{"n_layer": 8, "d_model": 192, "bias": "all", "parallel_block": false, "init_std_down": 0.0066, "lr": 0.00157, "batch_tokens": 32768}
MLP neurons of a small language model. Each row is named by its layer, matrix (up: input weights) and neuron, and shows model dimensions 0-191. Each number is 500 + 40 x the weight over its row's rms, rounded and kept within 0 to 999. Numbers have three digits each.
After each neuron's rows, "fires on" lists the tokens most often at its 100 highest values on Wikipedia text that the model never trained on.

L5.up299:513485505445433460557504501510512548499445494492497550480528470515500582562499451551562481437518416500486469557404553519464541469499484536501550551499499487549407562498566490497411557542471535434512506428495496460455462528523493529550495497493458515499491475490543493498497417531457502581503530515534538475488504495553491449500460475496532490555490507481532480534502514500539415544513544475465492441444446482505503407511471462538518419542538584592514530439448517561472555522494515570429472525506478470476475504497498405416532530463541400467466521499525498531471483490528513530
fires on: " with", "h", "s", " by", "°", " of"

L5.up22:540548461501459552538526587467608551465424471484533560561518481475462479541508508536440473509499449505512459498475491506372542503470491512479581512500530594495548538477557526457498489444531437493418487456419520518511460496461456448543498495487578490523579541537512572487461559535491462507471486502482464529499460466449485451505496510518501482511484501478484518536478446543528470541501463526516510521553459518532593500564517516507525516489449445432441540437518509464561511531476465469477497460496491559471529488535394486446577429560433462514512574458487498482476530536491486507
fires on: "ace", "ver", " of", "er", " |", "t"

L5.up53:505442470523535509480518576455444516501530432531427502491497478499529516500587462540536539546482434542576436522503512491460486527451489520557373465519565516507519536524478509464482475437471496489456534499421528581544478446432543455490518542428446573502478509515546501460442439504511424440506491485526461493551507517496484475506576515432543445493506526489511536458530491508485486535473463535581469490622443433519580507438521476490497510462530487549526505454455477539510564501481458543462538557463471495509443447469529442475493579516510462520493504510533488462455559548506510531
fires on: "v", "t", "un", "ig", "z", "u"

L5.up862:444524558458543511478551492469452499522573519517553525503574527508464466573547461560579601480503488434521453426493527443488480549537492572515537501492518483420497447421422439499425476479568492515451500506485504509499569465509464501500462483522530451496550536556544534495518480537545531530511546499490463454471505542464532504543477504480501483464519474511430466442494484438515504494501443546407509560496484431469586514496544502579530495537461500484538444586534511514512504543554456447507523459531463484554500478431481496456527439506529504464463541497529549518407423452477531530
fires on: "em", ":", "om", "im", "am"

L5.up472:411467484507465500459536544480523518549532509494570535458539505485500419452530476573482575532461489494512557526479499562455597468470586502517514525542548498534454543519471509533468451504477520512509489501499478542568492435461522524425496533518558554530527404558474495457475436467554512473476467511469448560529542462537441523510569417470525479499465487462514500539514453489441488513502526506512540490473471514471506457530533488521515482393460517557501455555452440459594536502519487502485485490526546487461442547458555520466499520503523559425409549484468515404462516489459532580
fires on: "\n\n", " s", " n", " from", " l"

L5.up166:436463533427500500479543534494516457507499533516484497501512500459544483456588473472510481466503462440438566492521596547510531503490487483523509564487520439480465539531502543621485568538463491461452449488493534504535548419467511446525500487505564508472498477490520492610484424496504568505448459469463488473511555487530471632459507457481514489524521408520526477514428499480451500502485483422477521523474507461509507443590468443540505554399514445543443503460525530424497540506525524517522517460452528438564465466472516472441485586472513511515497550508505521483510526510471573478
fires on: " L", "l", " l", "f", "le", "em"

L5.up1105:465445489448433494524593493552482620541495512387432521491509421489439466374541468431503467513452541502523537481525449514508481588524468474491538558483505506462470516576529519566421482557481522492503454486500536515465512536476463499485446523458547554552461516501568520462521529502505446569516531471504478523475451578540492486465521484466489470527490557509503502518555481580425518513514442509518512512501486500496489521521515496516490552406556471486512487497488456505482444549539562542474533466474425475510513554563463515490463481460484568461510489492407501480562469486447533543
fires on: " st", " St", " t", "st"

L5.up780:507432635518469529584420516525439445516514498515529449463492494482477505503558494493561423525493463502588472506528518572550461462605532458530490558524498525456506459576531508608450495485448453532459482475520498464566482492564481450502472488499570489483426536594541475514496482464459513538508564497495516469510501483426487524518519534502498498543500503452479472538516434502489470455466441484492515529435556448528508509471480478456485517422476506509534533526526477474508474528470603483544464469525556513529578468489502535477528541437562437507464499481482477565466457562448519508
fires on: "-", "18", "8", "3", "19", "m"

L5.up65:479422471497488478427536520494561505511475488486539486474482528478475474525512437462516637455452454539469573505501512475546486544510507434566433577471484467446626473510457442498490432531535474510564501440498544539501500460476501487520494504456446470535463527445584558547527446497502518434465471520476479471505526500498468458473464550487501523536493556477539524534506472491470493490438515531471466516512508526449491427627483499550591439568495556460503493531514527524501499576517511536503472456470495469453557465577462545477457452540530540524513540444490462562511525533513570501
fires on: " comp", "|---|---", "en", "ic", "ear"

L5.up1006:551458556530439509520468488503475500477436508522539454438566441501501481509502483434503472470549552379505436460613463572532471484445496478493555543444442518581456476515492462544495590476458560483552520508493440450520586513484527520505504506497498495474465514511483517523509504473448501584447544492518490539542474478546528496537507509551474472504467578540474451451540524522523535518549434527490457440491457498450485516528532471445532528429515465505525461501514435567543521481484524501520437498500534536479541486554452522474592559545517471475500554457362530526469468528492475490
fires on: " and", " c", "7"

L5.up379:445545520480489503571484520483493454423420516574503506493481455475418571488552540501538542541497456496502474439476534527499522488534472475486580467414550508605531548559548467538510517484535508495432526562491511519565506429458495490450516473487515492462504417507480547488502488521501404514482585504475468503510515507443587602600448547518534556572502537478447511501497477422434530480485512460590496460433451478494505515506486512526491449453511405510522463490501450519489541507530539500525463484471507535477495527512505486461502536525518473454469521540600537527533465453461473522
fires on: " ", " by", " from", "3", "ary", "ust"